python train.py --num_attention_heads=3 --rope_fraction=0.25 --qk_norm=false --batch_tokens=65536 --doc_mask=true
MLP neurons of a small language model. Each row is named by its layer, matrix (up: input weights) and neuron, and shows model dimensions 16-111. Each number is 128 + 24 x the weight over its row's rms, rounded and kept within 0 to 255.
After each neuron's rows, "fires on" lists the tokens most often at its 100 highest values on Wikipedia text that the model never trained on. A number after a token or word is its count.

L5.up301 [145 129  95 151 118 116 113 138 100 170 159 183 154 123 121  99 142 118 115 138 132 160 151 146 124 123 102 138 106 125 115  91 143 131 142 150 121 100 121 157 102 107  75 132 113  90 149 142 104 124 156 140 119 128 131 103 109  83 112 104 141 108 108 121 147 114 177 153 105 106  97 127 113 126 114 126 112 135 105  79 139  96  95  88 141 155 142 142 135 128 132 136 120 143 114 104]
fires on: "s" 20, "'" 16, " h" 8, "ts" 5, "mo" 5

L4.up35 [141 140 110 120 175 102 135 130 157 127 115 168 146 170 117 131 119 107 108 127  97 119 115 144 128  93 146 130 162 128 107  78 132 156 127 134 120 163 150 149 103 137 139 135 125 147 122 137 104 123 107 177 145 144 148 125 150 119 129  64 108 138 105 129 163 122 156  99 125 142 149 118 148 113 125  78 122  93 116 143 142 117 116 130 105 165 156 105 126 163 144  72 107 175 128 153]
fires on: "-" 60, " |" 17, "ter" 5

L5.up762 [126 131 122 110 137 142  74 107 129 135 143 129 114  65 121 116 144 129 117 131 137 172 141 105 129 157 109 147 152 124 144 100 116 155 162 131 148 144 170 174 141 122 134 135 121 144 121 122 116 162 102 141 137 126 146 128 167  90 129  89 140 106 145 137 139  75 154 159  99 135 118 120 106 139 133  77 122 131 120 112 103  91 101 127 122 139 117 111 100 118 106 122  89  96  97 149]
fires on: "–" 19, " gu" 11, "-" 11, " W" 9, " Ec" 5

L4.up871 [138 137 119 111 115 139 114 150  94 109 136 179 136 103 128 107 114 112 163 156 176 144 139 143 136 165 115 101 100 139 151 115 127 149  93 135 154 129 141 109  92 133  86 103 100 131 125 152 150  99 112 119 138 168 137  88 159 148 119 144  88 117 163 105 122  99  84 149 138 143 137 110 106 137 136  60 177 111  92 107 161 159 111 103 120 132 149 143 124 115 120 104 101 152 115 150]
fires on: " |" 25, "–" 16, ":" 14, ";" 7, "s" 6, " 2" 6

L5.up753 [122  96 113 123 128 138 123  89 107 124  85 129 164 112 118  89 116 148 166 133 134 148 162  97 147 104 112 127 114 149 173 149  81 121 153 175 120  66 142 218 123 139 120 105 120 138 132 101 106 166 144 154 123 155 135 142 175 165 138 119  73  73 122 148 149 135 126 107  87 149 137 133 114 118 152 124 102 175 101 161 100 135 132 116 149  87 152 143 136 137 161 128  80 160 132 131]
fires on: "," 24, " a" 16, " (" 12, " as" 8, " ar" 4

L5.up699 [107 128  96  95 130 134 137 143  79 184 115 149 121 136 156 123  94 106 131 137 103 119 124 102 138 108 128 134 150 116 144 148 110 147 127 146  94 130 159 119  93 139 125 126 106 147  96 138 126 144 136 123 133 127 131 146 117 104 141  93 148 132  37 162 135 160 144  86 138 112 123 152 119 160 130 110 117 136 116 100 110 111 103 149 140 139 124 122 155 182 142 161 135 122 141 139]
fires on: " an" 36, " An" 6, " well" 5, " un" 5, "ch" 5, "ly" 4

L4.up1492 [ 87  81  71 137 127 108  83 118 126 113 151 115 120 159 102 143  78 149 157 116 148 130 103 170 133  93  95 114 145 151 111 140 120 140 143 136  78 133  89 131 112 107 116 130 107 200 125 152 117 130 120 145 112 137  90  99 123 106 151 137 131 145 123 136 156 123 127 112 116 130 124  90 103 166 125 100 126  97 136  99 136 117 132 108 106 142 140 134 157 158 103  72 113 128 161 163]
fires on: " a" 37, ")" 36, "," 8

L5.up476 [115 123 150 150 139 117 124 126 116 119  93  98 130 105 103 148 132 122 145 123 183 130  85 109  77 116 138 128 105 121 124 100 122 140 135 129 117 115 134 125 145 152 151 147 134 132  84 130 115 135 117 120 149 133 136 132 153  96  89 124 113 127 140 151 101 142 177 107 143 132 162 134  83 118 173 120  94 101 114 101 130 117 145 136  88  96 134 115  77 167 160 130  94  94  78 129]
fires on: " (" 40, "'" 7, " di" 7, "-" 5, " to" 5, "yp" 4

L5.up1118 [ 96 113 104 146 171 123 117 108 105 141 144 156 113 158  99  98 104 133 139 154  95 126 134 155 128 133 159 159 121 134 148 106 125 135 130 135 128  97 140 148  76 148  86  81  87 138 175 158 118 148 137 154 121 100 158 106 133 150  77 131 109  80  95  88 156 106 132 121 136 169 128 138 102  92 145  96 140 136  62 123 173 133 135 151  92 140 135 117 143 140 134 122 124 144 138 114]
fires on: " h" 26, "-" 23, " |" 12, " first" 5, "," 4

L4.up1314 [160  90 148  97 104 144  94  84 158  88 141 121 153 144 162 129  96 146 107 115 132  91 124 117 137 164 122  84 116 105  84 161 146 167 143 144  90 112 131 136 157 158 145 145 113 182  90 148 134 165 114 133 117 131 151 117 140 119 169 134 143  97 106 149 130  93  95 109 109 125 149 135 133 126 118 133 138 151 101 121 133 145 124 144 121 163 111 115 163 106 126 123 112 125 118 126]
fires on: " re" 23, "rib" 9, "dr" 8, "ç" 7, "ad" 6

L4.up412 [101 112 101  72  82 149 145  83 108  97 118 153 154 158 119 148 116 123 164 150 128 102 119 110 100  96 145  99 129 138 143 121 144 114  92 144 125 158 113 127 141 130 152  77 131 113 166 138 155 126 127 163 119 106 109 121  97 132  93 130 141 119 114 163 139 127 137 102  99 139 135 144 152  98 171 125 156  99 165 118  90  96 113  68 139 139 155 148 116 119 185 117 112 101 161 143]
fires on: "," 27, " since" 11, " had" 6, " After" 5, " From" 4, " served" 4

L4.up332 [137 140 165 131 119 108 126  89 113 123 157  80 125 107 129 149 121 165 126 157 151  73 129  56 152 112 152  87 189 128 127 168 155 122 106 153 134 129 102 114 138 128 114 108 140 155  94 105 104 107  83 136 130 133 144 144 109 156 114 145 123 146 132 135 121 121 174 145 112  98 113 163 107  96 160 134 109  91 119 157  68 123 113 150 145 110 127 161 119 161 100 164 113 221 141 106]
fires on: "," 27, "d" 18, " that" 17, "h" 5, "m" 4, "/" 4

L5.up1114 [113 118 126 110  98 126 111 130 141 122 143 108 158 111 124 125  88  83 120  95 117 109 137 129 106 118  97 122 144 171 134 153 123 162 133  98 103  59 138 143 145 149 122 141 134 151 108 113 114 124 166 137 182 139 142 110 121  66 103  91 137 104  81 124 136 142  95 143 147 129 117 190 106 132 100  87 119 129 125 114  92 131 124  82 111 125 141 150 160 148 130 112 105 147 140 103]
fires on: " in" 23, " n" 10, "yr" 7, "sm" 5, "ma" 5

L4.up1360 [118 135 153 147 112  92 116 111 121 139 148 150 142 103 114 121 141 138 162 116 134  93 178 135 140 147 142 157 102 123 143 125 133 149  94 156  93 108 118 139  99 111 105 113 116 146 174 170  99 159 137 125 111 148 125 100 133 136 106 106 133  93 149 126 108 128 129 138 130 141 127 136 101 131 100 122 132 121 120 100 137 127 117 119 120  91 132 125 171 120 106 156 120 149 168 116]
fires on: " fa" 26, " none" 10, " ex" 8, " every" 6, " no" 5

L5.up337 [132  94 134 142 110 151 105 119 131 143  90  83 112 178 125 132 150 187 118 134 150 130 116 117 134 139 122 135 101 112  70 151 124 149 177 102  92 131 112 116  93 123 131 124 150 116 177 121  96 140 145 102 167 144 132 105 125 124 136  91 137 146  93 132 148 115 121 102 118 150  89 126 102 135 124 112  91  96 121 121 145 131 112 144  98 136 149 136 185 112 124 141 130 144 108 112]
fires on: "." 43, "ür" 7, "s" 4, "wa" 4

L5.up28 [155 119  98 149 110 113 121 105 127 136 130 114 127 116 127 192 156 125 149  99 138 148 119 140 162 104  91 126 134 101 104 110 144 150 149 158  81 105 155  99 126 115 121  96 131 173  95 184 133 188 104 138 160 121  99 147 115 103 129 137 135 149 135 148 121 123 135 107 131 119 119 158 107 120  98  98  92 113 168 147  95 125 121 111 138 126  85 142 152 108 127  96  74 179 148 112]
fires on: "S" 25, "L" 12, "," 10, "T" 9, "Z" 5

L4.up435 [188 116 171 147  98  96  91 156 154 191 108 157 159 135 166 107 116 102 138 102 112 117 159 105 132  97 128 138  95 140 115 115 149 140 108 104 144 121 110 139 140 157  87 104 112 149 113 150  91 106 166 118 138  81 121  87 144 121  93 120  99  98 117 127 131 160 135 128  90 129 107 161 154 134 146 138 135 155 156 123 120 133  74 118 115 118 172  96 145 153 137 150  74 145 128 105]
fires on: " its" 36, "'" 10, "×" 7, " Its" 6, "n" 6, "s" 5

L4.up979 [129 113  97 149 131 126 112 111 118 146 124 158 120 140 117 172 115 156 144 165 124 111 146 153 112 155  89 148 156 137 166 135 121 132 153 135  96 113 102 127 127 103 161 118  76 181  94  96  98 106  93 161 108 158 134 166 161  89 100 119  97 112 150 121 103  97 119 139  82 139 140 170 128 140 166 147 135 127 143  96  81  93 144 137 158 122 140 101 157 180 103 135 103 132 164 174]
fires on: "'" 39, " left" 5, "," 5, " west" 4, " East" 4

L4.up1160 [148 146 121 169 163 174 107 149 136 123 123 174 122 147 103 115 144 112 114 129 117 110 139 123 116 142 124  95 130 121 137  98 131 175 125 131 160 120 168 125 117 176  93 131 103 140 139 181 126 125  86 148 117 107 148 120 142 112  80  97  96 132 104 121 193 116 150 127 140 100 125 113  99 125  95  64 129 121 153 130 123 108 119 134  85 176  99 104 153 139 123 109  81 199 128 132]
fires on: "-" 27, ":" 22, "–" 17, "ul" 5, "res" 4

L5.up1079 [113 137 145 160  85 112 116 141 112 155  83 105 159 140  81 145 138 141 133 139 151 113 110 101 163 179 118 140 132 151 151 120 184 129 170 143 138  94 155 144 142 122 120 157  88 144 133 131  87 166  80 142 103 137 137 133 128 150 111 117 129 103 113 175 132 104 153 137 104 196 172 124 143 142 156  89 109 134  62 127 131 108 128 129 120 122 147  68 139 167 130 117  88 101 143 171]
fires on: "\n" 53, " (" 9, ")" 6

L5.up310 [143 147 124 130 187 118 125 128 115 142 137 144 126 109  83 133 107 101 135 159 154 113 166 104 118 134 137 102 103 155 164 131 127 164 102 129 153 145 166 162 112 133 126 122 140 161 108 129 112 110 103 108 145 110  82 107 130 144  59 117 111 127 149 162 137 129 158 139 149 114 102 143 132 111  89 124 127 131 115 132 129 164 147 139 120 105 102 120  91 109 133 127 147 151 131 116]
fires on: "si" 23, " was" 14, "so" 8, "ign" 5

L5.up906 [122 146 149 116 127 164 160 119 109 156 101 138 139 125 122 105 137 142 114 153 145 102 158 108 112 104 110 111 117 114 122 142  98 133 128  96 112 103 144 140  73 177 153 102 102 134 171 171 148 181 139 122 175 108 140 156 156 134  74 133 114 116  97 153 113 112 142 130 119 148 119  88 144 132 102  86 134 148 156 108 148 134 121 132 181 124 149 119 105 147 115 120 164 116 133 161]
fires on: "ly" 41, "y" 7, " later" 5, " well" 5

L4.up652 [106 102 162 110 150  86 131 132 155 104 113  79 126 113 117 167  95 112 119 117 151  97 140 108 136 121 103 121 177 139  90 146 145 131 171 126 125 102 128 111 131 143 124 117 174 138  95 136 155 133 113 132 106 171 176 142 136 156  91 140  87  62 111 162 132 149 138 149 165  84 134 180 109 134 124 159 111 152 115 161 118 128 105 143 121 114  87 111 151 182  85 163 116 161 142 110]
fires on: " under" 20, "-" 15, " in" 13, " that" 12, " by" 8, "ma" 5

L4.up1041 [105 105  63  98 159 124 127 148 154 117 128 156 146 134 103 140  96 139 141  99 135 141 160 100 100 130 113 125 132 130 108 133  91 129 130 144 144 145 155 141 123 113 124  98 108 153 109 159 133 173 140 137 151 131 126 111 153 151 132 105 150 151 143 164 176 110 132 130 137 106 105 132 122 106 127 112 138  79 142  91 163 101 102 156 144 115 122  90 112 166 139  69 126 136 129 159]
fires on: " a" 21, "ly" 20, " two" 7, "cc" 7, "ed" 4, " also" 4

L5.up1083 [147 129 115 129 130 104 126 104  91 159 123 141 135 118 123 156 165 157 163 114  97 123  94  92 156  98 118 122 113 117 132 149 136 128 173 141  95 143 130 108  85 126 121 101 104 148 141 104 110 138 149 132 143 138  85  82  98 151 134 149 142 116 116 140 106 117 126 125 132 160 119 142 121 102 127 116 115  86 126 136 144 117  65 125 128  90 131 117 124 162 148 109 102 168 151 116]
fires on: ";" 24, "n" 9, "h" 9, " an" 6, "." 5, " rock" 4

L4.up76 [136 114 136 156 142 148  87 110 148 164  67  56 171 156 128 146 121  78 155 169 115 133 128 122 160 171 131 149 119 164 139 102 178 148 106 138 164 137 142 150 104 161 115 114 134 120 156 149 135 146 115 108 151 124  99 142 122 188 129 109  72 127 154 148 150 100 144 138 101 119  96 107 152 142 112 123 107  90 171 121 120 123 126 164 133 116 169 130 110 130 145 117  88 141 115 156]
fires on: "-" 26, "." 14, " age" 10, "si" 6, " was" 6, "ti" 4

L5.up324 [122 154 107 141 106 145 116 149 112  96 132 148 120  87 131 168 140 184 149 126 119 108  66  54 145 131 101 136 136 117 152 110 139 165 175 103  94 119 125 120 127 104  84 124 110 119 116 181  91 185 123  97 116 123 123 112 101 157 131 158 127 155 128 144 123  65 146 109  94  92 128 128 110 125 143  90 136 123 111 142  85 148 133 121 171 148 106  87 130 154 138 127 110 171 127 108]
fires on: "n" 25, "h" 9, "k" 9, "e" 9, "re" 5

L5.up1338 [132  87  97 140 128 125 107 103 138 122 121 140 136 121 140 150 119  96 163 150 147 159 124 177 105 112 137  95 119 144 132 121 141 141 123 147 100 105 124 115 185 130 122 125 119 148 111  95 149 127 129 165 118 133 141 172 129 132 117 120 138 111 125 126  91 133 106 117 109 114 142 129  78  90 141  82 108 102 148 130 127  85 105 119 163 131 123 146 111 120 188 117 100  99 155 131]
fires on: "," 63